Part of a small language model's weights: rotary positions.
MLP neurons of a small language model. Each row is named by its layer, matrix (down: output weights) and neuron, and shows model dimensions 32-159. Each number is 128 + 32 x the weight over its row's rms, rounded and kept within 0 to 255. Numbers have three digits each.
After each neuron's rows, "fires before" lists the tokens most often just after its 100 highest values on Wikipedia text that the model never trained on.

L3.down543:142091068127128136079147146135152135111140159151094160152128109144138137180159110047177083065132088131084089200176162110123129139118160137078155145085074110131134125158115181097086055217147101128119127124117109148135146157103141137052112169106097153071158099173103088080103112143114150119138126165073126162169134184129088104131073137189121106174136107109136091166106121088116080161162
fires before: "==", ",", ".", " (", ".\n\n", "==="

L4.down344:147147160152135092127133134085120115126119150153194130177095096132104069118159137159077107103173087116110140128105097150161118096065151127192136149128141088200050131139126111153139103162108113151132186117111167124084102170157074081161149132124116136060105142083146133086080162087165128170110097083144133124173100120138138133158104211133077139064111152143090146176121129130133083114106
fires before: ",", "s", " the", " of", " in"

L4.down729:147131120183147124186140121105113139125103148105136141131136065131102090160153114107072141096146126105145173059170118154160129100149144083138152078111099089146077180112140131201069182142114078102134165105072093172123131141142152035151122132177128158126131179086159118125127093133130114115131167124110116130089160127108156191159062162152133100150077134145132160106080141168104196094167
fires before: ",", " the", " The", " A", " In", " he"

L4.down877:112130091145186143162138103114097168132106161150198178040157192142095094135134091130154190126106131156109113123090142112047150108082106122172104089144136108142155135083153115188080136130105136140140110143077129190141094133064191087183142102103094113140153095134111163120156119086120142142138100149141072129117161149139150115133093122160103112135114159114170134133131151109119117118133
fires before: " ", " A", " T", " S", " R", " W"

L6.down1020:068130143156152148099130141120154133130076133137169143155129154121084138169129096111112151183065151105119149167093144124142152155143120098170139133126112108106123125090065101135097146078090130142192063132142187145109087133172087137130137081126172099101153101071114194041093174104163124138095159108120116119128095158108093170154103195197107144127167168173102143114130156109066121120134
fires before: "ed", "ly", "ated", "if", " to"

L6.down663:151123120157170100136136083118142129144083150107105099097097125123082131149168166128128144141091164164076089130145175124112095136103174098140078134112155134098122105120175073163122121075186120195116152170084161156080135161180130085161153138139143093180171123143122141138087188088138150156068139131092188116124104095086114128139149146100124098130137144097108088135156144069152173106101
fires before: " ", "ice", "e", "ic", "ers", "ial"

L3.down947:141112144168134133106136175094112144138141200148125128125110086144170120134100113156124103074117133090159122139124146136117112104123150120121116086066115096140070141084153131186132122182140119107110123118132150139165158148123113129121129187127143074113148139135107042135160139134112130149166084124086074178142153132102154087116079128192155110135044091189151105145062148117164138159146
fires before: "==", "===", "In", "A", "The", " "

L4.down287:086115146133123118176145135103102161128188153046139105125182090122092118102151157181137110173136144114128133097150112127153134109165122106133046103147172136126151160099094096141101111156121073125113138156141112132136087170093166066133134117120030146161126087172137116225123156094101141109142089148077185129176141109093122124166147133094117115094148129058102125111097127103098165071102
fires before: " ", "ough"

L5.down215:099080141133120119200070181195119157077094152202116181121143122170133087090077167126108161186144095134103080143146124141146138106103169101140141163160124101118108125093119169124117134144111106112150127153072075069127135149101115082131172170148155146108080125110098091110119168151083094117089123119125133118143094167141138186112139108201141152124027172120097158166065114148085122091094
fires before: " the", "il", "ust", " which", "o"

L5.down519:117161145091111164131118107113172097124120106100079125096117147104168128172130128095123174110114149152073129041126150093113106159156159104112092097131097101111125157216117117111146167110139086065101165176114070209167101132098121119110139061071099197093162108119157137137171174130146088169151113087143097097072172145156107147149113090183122089125156154066104136121112089177076076183175
fires before: "ore", "or", "ood", "ul", "."

L4.down123:157123163098120141099128119153157121130121089154151141180129117124158082144081160060139111098150136106162126201054127127158120075156103123084102164126149123115169159167159120127148153128142169105163093178080161101088104079107118121124107101121130145180105124177087122159105145144111110137194069127122102119170118138160129114171112119094103199153154137142110171151103079106161107161094
fires before: "in", "ro", "i", "rib", "em", "ain"

L3.down976:118152158148146139142165106138154097157168137122148084162155113115171038117095126105137113131136092193084112148155157093122068139083134056160135115118151115125088129167106129070104181136139176144120169176072115131117147094099122167083172107056206155099171102107169138227133082126140178155152175087139081113166177150120178126135144111139135124092078140142084110162105151151143087109103
fires before: "or", "od", "ess", "ood", ".", "ely"

L5.down249:165177114166103084123142113161054128132149120176110155101121156122175107079172105151142158114185116150148061169091146079057144153072183126128140142133139112151126143071145113205181121135082073159178136094111162119130122080123141086132159124166111145168170159111127084069109167123118117146106152171106096125105110125148148143165098080041140101087165145073068062090143115154107115119146
fires before: " of", ".", ",", " and", "ion", " was"

L3.down556:111129099110138111177153095140172177113107137106111142126122093131126130129185159130076156087081128090128077048114205160124183119124134090125107195111173125126073128147181135167095107131104173128175097126186180159121104159129116170115115095093084114167143123085131147097117118117148106096124117152183136089153131138111146072077135164108152107101219143153120176101147116156186151143069
fires before: "it", "ina", "y", "ice", "es"

L6.down193:129156077133126119148160086172112033144106111157148169158066081106183081121109067118107142128127099119173107077175173190089099075151128135183173131121090109094144103086164157200157103125094099125122107155110175158091094108164179122172142170149117128079060174103120083123129117119145110077119088050139115111160139057135160129121098106121117127120118179123136147150151123109181114111171
fires before: ".", " He", " A", " The"

L5.down66:138130158105177106074142078105056173117179089142130091154145096116178104144115115092099055198101156125147195097109092131101161161075148170146135163134077099117134103118177129116106107147102143128118148116159141159100208091105137142197161093116086108093166055108135171143143126171108115098103101111124116136103133109131066083064112121121166089132152134118154084083168108152142149134143
fires before: "/", "s", " (", " ", ")\n", ")"

L5.down334:126094112102139068104052164123149135104083150117179209114103156134100202172213111154112118094152118142092138110073147090189159133110210100132111074140141156133137126096107080113127101182120175107135116128191137120115108087153091096112126192093194125132138150143139158104086112125120150121142111217121111165119109126111147168142114136144137172091148185157173078132209170115125140117177
fires before: "ent", " in", " by", "ing", "y", "ed"

L5.down987:066132099133144118105142124127111085166124116072101111164186133155162154154112171145170096135135115106119171145149112148151112080151132088081118148157108091160028103116107171123148123116119054080112154116077160120157206164101149109163138131159120107120124158124120118134116105091156132139159125111126157088128124105119110067152148104154142166219145136133129125134161085120212136121172
fires before: "r", "ree", "e", "an", "b", "al"

L4.down733:106170105146162142162092132161122124095156151163111131168102159137134119135154102104132097135171170116101091216062089107112121125104089120139096167094156139125088099174118114095159170129143117150113067073130177108111147135148143069189079099165080184083166168168117170152092079146147129139118128153157121105142098151114087197110135159180110171204126149156134105144193102128135113117123
fires before: "ic", "it", "is", "k", "z", "es"

L4.down122:180112142121189149127198101113114132123123105130126162108160149139210134181111109130154177132139077155120144121133137174049178121171179110114122194156145179131097179069151088075122103094116129089121125169120078143101124066102133104135084109132147095114112115175133150048161061076171067172144134122084106150137139169113193120149164141116153154168150156125148098140104150112145130139094
fires before: "r", "ree", "is", "an", "os"

L5.down252:102092115146141177144116133121114121090176137124153134148106132083112142092155148159083146127144155119169166129113075151145143120092125203154134159086189132119108116131190143232152126121163110066143157082127180120172149129187143134177154112137074048136154153084080160158093126129172118104165084166134127106110170118122156107102133126146156104111095185114135140092086115135091096065170
fires before: " ", " the", " a"

L3.down927:133101148145112156114143156130117143112160157098082104124176184080168088130096074166115134123156097166149109101124192078101114100079164111097119196129200086143154113129137112132079137133147105082137151139145183095120116149120092138106130140130181169169165122090092157140125110153130107121114116144159152094149128112197112125135097125122077154131123172096150150159082148114108105131175
fires before: "ed", "ing", "em", "es"

L4.down825:139166152087200088140137070142179135157173090125143137122114091174186165141135137085112122172115140104082103113143124133207136067145114089094087089166139096120110114099115175118130130130108124127091129150133102090103045119126146152161114114133125159143129157133123103137156143125079099160107147147118166160086124124134202101137118088140175075099159173065130153177133170093122110125180
fires before: "d", "v", "m", "ver", "B"

L5.down508:148141071173131124154153155157116091186125152061087113131155096160137130169114121126117150092149154093155125145125157128162146120159156093153169116146170107098103114120143142169108157088144137157148112135124221110088176100196111167088131079166149122166112135083079085120121139106101114116113121154152087110126162070132121092160095062144110067105105089048114096086120164130147100108147
fires before: " |", ",", "an", " and", " ", "."

L4.down710:098158126093136132131153166122139175086093060160131076104072154192182127121158100096174081096128103080150140157158110134120135082092184062165108104185163092131116132128061115187156181107120134091149107200126170139140120077094154093148126160178087152111150082170144194046150195102144135115133100094102111158199101134136067099099055100134126113151140132110146073152111173149194138107184
fires before: " ", "iv"

L3.down431:194107163047130121165136149136136122161194135092162090087096108093108160151142166141110133149136045118202127176191131121113147133158069127169109138131132127083067131134120177151111093138129118074144112094097137144090107141105116074178161109120096110121137153133159130097139133134084183153181091128157133147091122132125107102089167121117135148060147091142112150168136082063074120150124
fires before: " the", "ew", "out", " a", "an"

L5.down606:131141074078148171165097133128182117103156105121094190091144116116108215116153126127123144099203131145111098113062160155149140110139202131151088118150198113176106110194049078155143113182069136189152083164128107129103174133137088098085115140090122103139184125125126171138118077142107127143109147182126109171157134121136135100108159091148133123130136143173119101152103137125141095096101
fires before: " to", " in", " from", " by", " on"

L4.down942:148070125066084074158107087128127127127165152068092110140086127122127156120115120111107109126074157141108118066168144118121144087117126184126150147085180139148115100087142113086107174089130117161096115111116118117111133124170153153117070090110099158121153159096130073121154153182117141125074114119121136150081129084115200112198132077117119087103163142079125181139132148175195174156138
fires before: "n", "d", "m", "e", "v"

L5.down285:181205118133174111058163086137125119130111067164133090151136156109142121118134138108133143056153141108156081125127102083182082140051143049179132142106130116137169107097144164112132210154133122138172133091098020089113143168094116135129155183143135134141161147166107121126106094159134157114102088118124082099137104134141154120130092120170166165122084058144177118129069176166087084100134
fires before: "ion", "ur", "e", "es"

L4.down317:109124106152100132076135047199077156125119143144136151126051105136173130142124127140157181140134115165149165099102178121104116125157128107187112131127127130067132085142096140096112168057169102105134193076073144108141135115171139086131129168180167094088110116129202021148123086125133156100138100204113148185138137137095116174106043121137122135121123156125128080178158139111106086109135
fires before: "s", "y", "al", "ic", " of", ","

L4.down37:100162130174082118161149139166071149139189123113054076120140121115125098164145121166110131141110125098130133104120135159153130131133148131058135135120210151160135092161095101170122141118038111137127120173130158122082175157113147070174151104125147136170177111034099146102123130115184145128211100095070208113121076093127118113170133082144157114109092107144150082144126129133160135153108
fires before: ".", " and", " of", ",", " (", " in"

L3.down316:120110090116187187135106187172119120128150087130091060143081141113181123116140151116111096137156110143100097152190125178111076074058117108140153163145115159123108146141101108090146104076105130168103161110103133145158151135105115115158100148129158124159066145090161130148133125199093153159105180115153066142128197127134147173189191172108114173105079103117094152119173152107066147147111
fires before: "op", "n", "ess", "i", "on", "d"

L5.down296:154130141072117144130156109046152120144156115092092111076138108107096141134149116110141166101117101177188157123208165156135132137145089106105108130215112113145146141138181121119127080143113144118077077158121149175167151047141111089120158097200108159150123166166152085133185128134184169143070093142192163098144112106103148073132137074119144135149113129125114193097111064095155163109140
fires before: "um", "ies", "0", "ative", "ation", "ing"

L6.down813:144105132153131115141117130126136150106106147163123076111175101127142138116165177135169138125112146125147096168086137136152087104130126126142114124183137107084114122144152177128144108138108144058168181160098174169109115133195121068117118037225175106152111132132128131121132159060156066105115088124132105132153149094087124169127085134131150106180159109205099135180135153111180170142130
fires before: "-", " "

L6.down669:166132031104105115119113084123139132100185123081092218144092120135156114138173129089104067161103181130138103113092115132198115133129148141155190137170159091142112123103141120110123157161151141108098115121114165142147120192160161112172087130180140085112205114082077155115169092111170063168162130088161142057155094121125104102147134197124125153101131131120148117135155125116131189100168
fires before: "y", "iz", "ic", " of", " a", "is"

L3.down904:138138131129168102144160137123146047110139141072088172107170114167182099169126152152099107160162110141148163189077104191066142144165215062087121172209117109200123091122098141131087164144139101116145098119113083098154104091157096151163178092136068114103126093173145116150142104104156109130126115098161091153190113160116110120102182107184107141151082137072121112113138064167180071121105
fires before: "r", "ree", "an", "ough", "ord", "ore"

L5.down624:128113177139117112191100184062089124170135106086129129135130067176146127154118075127132093116130089084067105112098118173146096148168104097142149139125148097151101155107086170109165140164075129121122143129132132126168188128169102180142128089174182114110114145124103133149142106181088126102113169187098107119120090091065149141140076157130176081150094137099173148094199165097114146097118
fires before: "ic", "t", "c", "g", "ican"

L3.down789:119160144154084147110191113088164103134087091141090142170075111122144157169090081083162105146167117167105133099110085143074146162149147144159126135185130139120116128135069149085157086103120110168120133147188122166176162150078145113171144151114150230176101094153138110153131144140065108079131078143122140168151130108101139138154186158113106155130112181112079173103102118113140126103124
fires before: "op", "io", "r", "u", "es", "t"

L4.down891:111101095152124109165096102142138158193108155106118114081063130148153132184134094096144137073124154135158162183076175195116133140118193100119125095201125202135128091121147144166097168157082189127156084111139092140080091110153127133112145146158099131094151142134145110142089168138108130094179150095125152162153132132097098129144113112146083120129110044111117138071147144107084132200148
fires before: "ent", "ap", "ong", "m", "at"

L4.down428:167158131145145115129150162130012110104162174128123099132101115114148154085111121198119172140068131147142164119143104166202173141127112126112150124163117108105143150097139087124128156064098195090141157146148136153114137133095067105166096108168040176122155063114129102102098065098132123150121091114173119190200084149132133127127122155130119184140136140103150141102131061165160105198126
fires before: "os", "any", "ot", "il", "over", "ased"

L5.down416:130110108106154096112109112124130102111144190137110121063137173110105143128105140133078114152159134099135135186116126047189129138143126082113082097150141181121121107106197100083162069132160104116132126153160084093160133167129192036180124090124128173043149118121104128090108089113153100092148079122097144085124119149093164131086115127096174103153112198074145139163113150148117129126099
fires before: "ust", "o", "n", "ur", ":", "r"

L6.down289:112078098133107097163177142173078172127183125120159142105118133136122132129084173162092084082175169122114190081116186151101189114135155051176173099124103130142133181090071149149072148126164150157128145124079085135213131116126161143089155143139158130139104122105154099039114101078121180112134142064134142135124122138147139145157103104122145195109079115114172113173200097072042097148105
fires before: " a", "rib", " the", " that", " \"", " to"

L4.down89:105132140102141104165117104154155152161150124124187104112138127159118118066154109135205087137172097105186071121096097156126125134106112138133143132105140082144135146117102128123113129104201118207150119160143151174142114121170164067177143152182166148123114107125136167129118128089097085103110129104136088136083122141139107142069102120119045146116133149159093123092160176102148200122123
fires before: " ", "all", "+", " U"

L3.down470:120097152121139130168115135132167103139118104118055142151151134135142141073175180108115139162127114153151144128182189090214167178124056123088020122103115102167140143150122139039118129099117121162168130152170100131109148128150098182109084156116121138147098156127070142123147131137172146146063154135117167109056188105144170158119100057110159133103130070142111116093143091154145156075151
fires before: "ation", "ies", "ar", "l", "an", "le"

L5.down915:191103149137093083124136166158111095115132106150127097118097186171162152087107132097095067112152134124112107149163135119145110153119135088124170126116097120157125107182155125181102152139163105110145138088166105117171120093129110083167157105103135157084165143161112115120108140116137119110149169063070141093142087148146144126172089064101080148143123101104121111177215177110179139120155
fires before: " a", " an", " to", "on", " in", ":"

L3.down963:127148137147121132137121112151116098097120102102094150131117170123093105154074155101087122184144141210060159145157199109115113170134132203118132087114089125094104164139202159154156127161095103146081173142166114128129150127151135115080163106155134128110142071160159107132148125059138202088095131054121122163134097141154139115089184126134087105142107180146130144062126153136140101082105
fires before: "ed", "ing", "on", "e", "i", "ation"

L3.down592:129146153187060125102093129126105124117097136119079127143154145145140148165095150109153135130138190156116177136142126172110156122134158094168127130123146127107120098128157114136153103090146081091151109097143171133145129183161183127153097164103128116093132055156152057059102138128116146142198190135078045158124096154118163136119114112105124140151157127101168123102127066106180142097112
fires before: "\n", "ic", ".", " c", " of", " and"

L3.down541:176015116070052121147151094160105139105208125145105100114139101190141165120205131196087143145159110112193162179116074168120131121048185104073111162180145099174153136096093152064118117110172136104134124084158110122126047121121164171156054102114148134134171108101147082116138164155116161131122140105137147116135133159176137109098096174139085134137100164117060157122132142164106112131173
fires before: "ed", "ent", "ing", "n"

L4.down352:066104108103140118156151188127084131133107163109153116114128167073109163195079134160184136095180141098132129125059128113150159087143160163099116145108174112111113121093101123211148080133119108117124155142142076135110114179066125127178164157088103134150135196132149172117133097116091154154072127107143173107107156131162105095165147118124138111111148134084140157140143118158179092093112
fires before: " ", " |", "or", "y", "et"

L4.down269:078222157172161133102083097155137167120158104158130112113080175136114120166117168048100141141162129128113129146104108178134168081124139103120096066087108083105086177136146152139203103120127139157063127108145139119152139120135092146103114170099096119129084089133114112142076146174152095108077157117160147181103090116124135136138106172106145130180057151102147166119122062152095153122116
fires before: ",", "op", "\n", "\n\n", "ar", " ("

L3.down894:069145140120163112178095112188126153111129105151110148151073127131145099161164173140071168118161126155127053122138069129137132104149104078120105178178177117125146165122141086076127155162126126103080103151142039148134143101069144243198082109126128108136089144141065074169137113095092157101110142152112128105138199076156147098141152112120119142129095086152126098142133125128123153124145
fires before: "em", "ce", "c", "i", "ess"

L5.down65:141167130209125143092115168140099094127132152145142081119191074088159106110151136201107135103164102102124179139157146174173158148038186127143141100133113110122120069138107115171110112148119075167171127129148095080096111152153163129140105120154136110142215164116131141121125164160130143087172153146117145150106148073164102087122148079124112069122186101118165104079217103141057083095159
fires before: ",", ".", " of", " and", ".\n\n"

L4.down679:127075152157139110091092144119112139126111143153191177121087096093143155135118166090168136103148131093095189119130135143171098168137088124150077137142139078187139172116123104104144178167138184140155157135136102134135086125122118114151147083116110102100127110200046116139068141171117106088117117148115100105162073168191132137111103139120102103107098119085133114102154121146140082132129
fires before: "ce", "c", "ican", "ch", "ic"

L5.down824:136164034106098138179091103130085094190088137133109086186147133103072161109093176127155133110083159123121175125194062104120145085106082184086127066082133125083142112146069118094144100155090135127157099148144164120090135154153153165139172127166160157147131151094175117145037122168131124105155158165112132132063152103112095087145135109110156098122101169126144138187233163172144108123138
fires before: "al", " |", "if", "ct", "ific", "e"

L6.down678:102132092075151092080129178133194124128102112158089156120117102136106135091182172171158150104105130129090067154067130104093122148126145120162166131101097135128117085083172097112082110207130121162116155186086132175099105134126102068073117141097189152109135121158173160174102165154091183147132117164086130166120070166098141138124170135123146127091160119130110139167163142181169169142089
fires before: " in", " on", " at", " to", ":", " by"

L5.down626:094110126143167139150186090128163064146146134105135194155163101071175065152105120170107113112157127181133180167145192102144186081192161074094145095077118055089168130164107115124139117156158138125100120168142089141154117168151151143167080100136167130166148123159181081103082074116142105116123122115107112138133095146098133123146127130100130121109123189153160164139126133149151163162130
fires before: "r", "an", "ough", "ree", "om"

L3.down958:134057088153097117159158131109102102158079064112103069125150208109144168101105183129110166104130123159126120074180103156153115094171148138104193104116110133096125114159165130110078074116097162157159142118161109129120055180142127090097118115145125109111139171105107115149068153096126167124163150096114151112163137162119135152107106142166161053168100126122188196117162171104143125156135
fires before: "n", "et", "i", "am", "ed", "en"

L4.down162:132190155137076188140152117127159120073210110167132151088106153112122148134070158197103095097052145131147124138127133125139121184183088106134132096188070119124103144078143149189092153080121154130166137181097124115132138178133130171171155100207087161129120140112113137099121148119050159107139191123178195101132115139146067118132146163147127175104137107105110127128096111065194143146111
fires before: " ", " the", "20", "19", " a", " of"

L4.down565:132077066125065167180171105121159121147164101115149151162098120164095128140098073121081129068131112157158132144074119146085095132121124135165143142115151135108079154106135092146137092058124109093139119111159130178124149149196101120145181123093091077151097121107117088086150143138105161145107152145155124152139206149168172130183111147116138116111147151130152146116075124081068108122070
fires before: " the", " a", " an", " in", " by", " its"

L5.down171:137076093194141165125184137128164113120165148148106148150131153136087135196081162090138137130115170115116128110117155158145109125103136130181140135093122100148127133140166181083128129092111140084119070146101128159118083144090103171044170171135185116113154104123129117158095119163133103114120106124165154149077117124071177090153119136142137084134176098122168114119135093171208126102120
fires before: "e", "es", "2", "al", "it"

L3.down127:093101180091046107102104141087193142134146135176103099180189180143123095111112195088175118104165114142127219111127225142099114133110134114168139106064092116160160183115139101131121176135089075138177133127139094091100129150197129093123139134153147144099139118092123134067068159082138098050162069114095095132145118103165144130158110139169135095150137119201182101182138142161152167086123
fires before: "-", "ed", "en", "es", "g", "ing"

L6.down573:177108066138111186136115123070059186147130123156155152143163083123104164125168136185120085101158103109161159101113140162115110134109135162224170158190097141121049152102153166159149074174136116175119118103126130107153134155106105095145087169175089095191133155164066151068141132119110130148108099139128177118154116076222131133124135085139129107119169159250154160094146116142168117125057
fires before: "ed", "s", "es", " to"

L6.down1016:157099117116129182075118145169144116139146150183134142154090066118162169146195057086029076149126062142150182179099185131117132226129141145037144099128148155087099120070151156079099076133127146178152140154165095116104107106071128115130070194174115124128169114149158116114161204132128113107099095108114182082117118094128128146136100149083073086061118110167147159186158150121052152177140
fires before: "ed", "es", "v", "s", "id"

L5.down845:065125187103106087164196122131118105164159114159143149132112142122100136186130150147120132176132106135150108145131130132180111134070115082130080136128077084126137180093126143160126076169070092121123124127135087148120087149116050124142133038115114153127105124204141128102116157151161135115103094113081142128140145101088145111100093120101101149149158158086148088192091117125141140100167
fires before: " ", "at", "le", "or", "/"

L3.down686:041146168151104143145142103099179121140123149052079170168127146120131163114141112104127142083085081119143145146173154135125078154159050120166132112091147144129125104101090097142090067136090142088124127150075151115163110153150124155084161143169147125082148072128123161121127103188137089124212086038124120144143089145102089147169153085120142109112190118162130095072197155084092079155087
fires before: "eral", "er", "l", "e", "ber"

L5.down30:163193185162173118105120108123194155145104189110112102168164120175166106122102167098132129175134113121128060108105085137153131118097175092130124140155147133153131046154157156056099159135133172100120103115168145110115117082151057141139098154105049109136158163099125144140124138115156180167166151157179152086181139109112114126090085082115096148085117132144126195147113101138190165106130
fires before: "ew", "in", "ber", "en", "ol"

L4.down135:192119145161150063111068103168182113054122111096125137074132122140112045152152116105068149146148091104133082112127096127094134096156134119104166052085156124166058148089112130178149121141086104158167156080129112152129178149130084110166086087161107073181135078145073150154103163111099178119103136160163151106147079115119189170159105162145095129107114154114117159134078106168107130090134
fires before: "e", " the", " he", " she", " they", " was"

L4.down845:151113098113155176130161100137158096075128121193152119080086124135150100125178145097150075099140128169132135107146122139143153126099173112137077096107166031181147164094139141161115094152147114115183084128119189185117071078132163086111126099137140123120113111171151069113076126111081062097137082091088138124121184113153087146141090134106060156120140107155100140119114092156171135109224
fires before: " He", " A", " The", " S"

L3.down192:093133113116136106151060107103071139180183188140106164124123136174097183140149150120140091143164128115090129171077146101150135140137102097123146146171153106131213088066050119184083080192104138074138114137080082135073173151175120107098098126167141105078172097206095126137080133149124151128209094122158179119110117105178149110160106104115098159118115142135100087151121128020128131080135
fires before: "ing", "le", "ed", "s", "or"

L5.down917:102135074146052142177143110098113135129125136124060098119143124131143131112137137138122082145068135083141090108136167103172104101130133145174109139174087103110144072151115125128132080182120157096117100097109094129134152039113149100071166173099179104112165116108140154147123178135143088141158126149138100153164052101088181125131158085131166156164108176159160123127137145129127045150155
fires before: "le", "l", "ton", "u", "les", "er"

L3.down369:156087157175154163164086146109123128071159111138100167087185102125087121096152074146160168135116110086134094126129082131125159127138125132145150173115091174168051064081140117133133142123079142159106127078153093120080165154137150150135089140078166108179146155123146156118081114202106167148164144130077205135106118179113055170174125101134127155153128118179095155201096147111154158119107
fires before: " ", "20", "19", " at"

L4.down455:102077087101112081126059112109165140163126119067136118079134112136153163178159057156078150150175138156103146079157186093150124139084133113096119093072089117135128110120125135082163110102117080091145138127197162107159094144177120099152154154099171124123153152113126181147169138103150163170144113165167155138090120155169076136100103228139125178166106112132172119146133069121137116105138
fires before: "ut", "l", "el", " |", "ment", "al"

L5.down730:161103132146153156116138135098149093130130146077098113153176177069089104134156068108139151136090124127168167116166162096091127160123122092155108153075129142110083145122126120158122146095137146117176118162131166164106150206139146106165172149187141116126126090104140170078155166091111115173149147132132125196119112120122100086105096102160081096087174152187127211091091107177150150118118
fires before: "e", "ed", "it", "ity", "en", "u"

L6.down855:080111107141096159169149135110192106131116045112151106171152121129116143158113119124169115118111151141089213136116151145142198120124165085193103163079157140116106145132147120139083111130092098089172100077097155137133180115108127143197172127083068124144087119071181128057153105140115124106118096165130076135113088137145108113083117188126133147175120166155094112083143159131131113113070
fires before: " to", " in", " by", "ly", " with", ","

L6.down614:134177111117107135078132095124098127152154150108132162092221116086106129141133121137186177143156118115177140135124157149078112123153092091177132080128184030148139177148176082139119075134130107154101095139173149145187127146095112132155173113130189153099141065138022141126111146117103107097154112161108204170107156145113113116164145168112125158139138107127140178117119129107105101084166
fires before: "s", "t", "th", "es", "as", "el"

L4.down806:138123076186089113141134192130127151118117132171064161112130151109160155107154216084174154113122124110146113143136171197091078088166137121140118167072156086165183097125133068159072156073140155144108165114130110152095142096148138136152133078154133075186136151164111166119143146157207131115167120135095168132153142133090080170124092124097173109117146105185136144117159178089130108087109
fires before: " ", " U", "20", "z", " |"

L6.down435:117152156125106151077081128088075133166116178111206092137102109134147108095153104095099073126192114052105206152181150148074165138169129115090150140073121181023136095114140121101172150183125160143076132175160076141125148115073139130177124165194122121160151138129052149127134165080106125148114101122086137115183107086197153107132184100078122093078127101187180182157096106134129157155152
fires before: "ed", "s", "ated", "er", "es"

L4.down109:107139120162086137144132069162083134105177091094075123139133141072124170126148064195139121143117115134185150133142074113133128141109126160101157126146122179140119171153149135125139132187084089169078149061169146138110094142154127115157147126125085168201080183128101192118078111109119125108111056135121159096091134126086064168164126110100113109141101134086120098117171085082083101170090
fires before: "19", "20", " ", "ly", "18"

L5.down760:112100075186117105120128093146076143126116116074156113165118134105223069187144148075149067087101140155145131092150137149158152117089123086119135119065045096158121091153172145118090109100136076138183116128116110116074174083193097134116175185178108162117121124076126135136157160138137182112130103080189184143144091129072141118141151138103142110150086082140145106105152085142126162104152
fires before: ",", " |", " (", ".", " in", "\n"

L5.down73:109093077201162106132124113105189157148118124197176108148173179102110170093140167170127112212145080123110150158148116105111166081129158103165123093070092189091103089079103155072136137114149152128072135105125175113127123194120107072138127154188167134128145104099074148072132114107151138137183151104102172162113116093165066145111184112075126179122121125096120104113121170120075119131142
fires before: "el", "or", "ut", "c"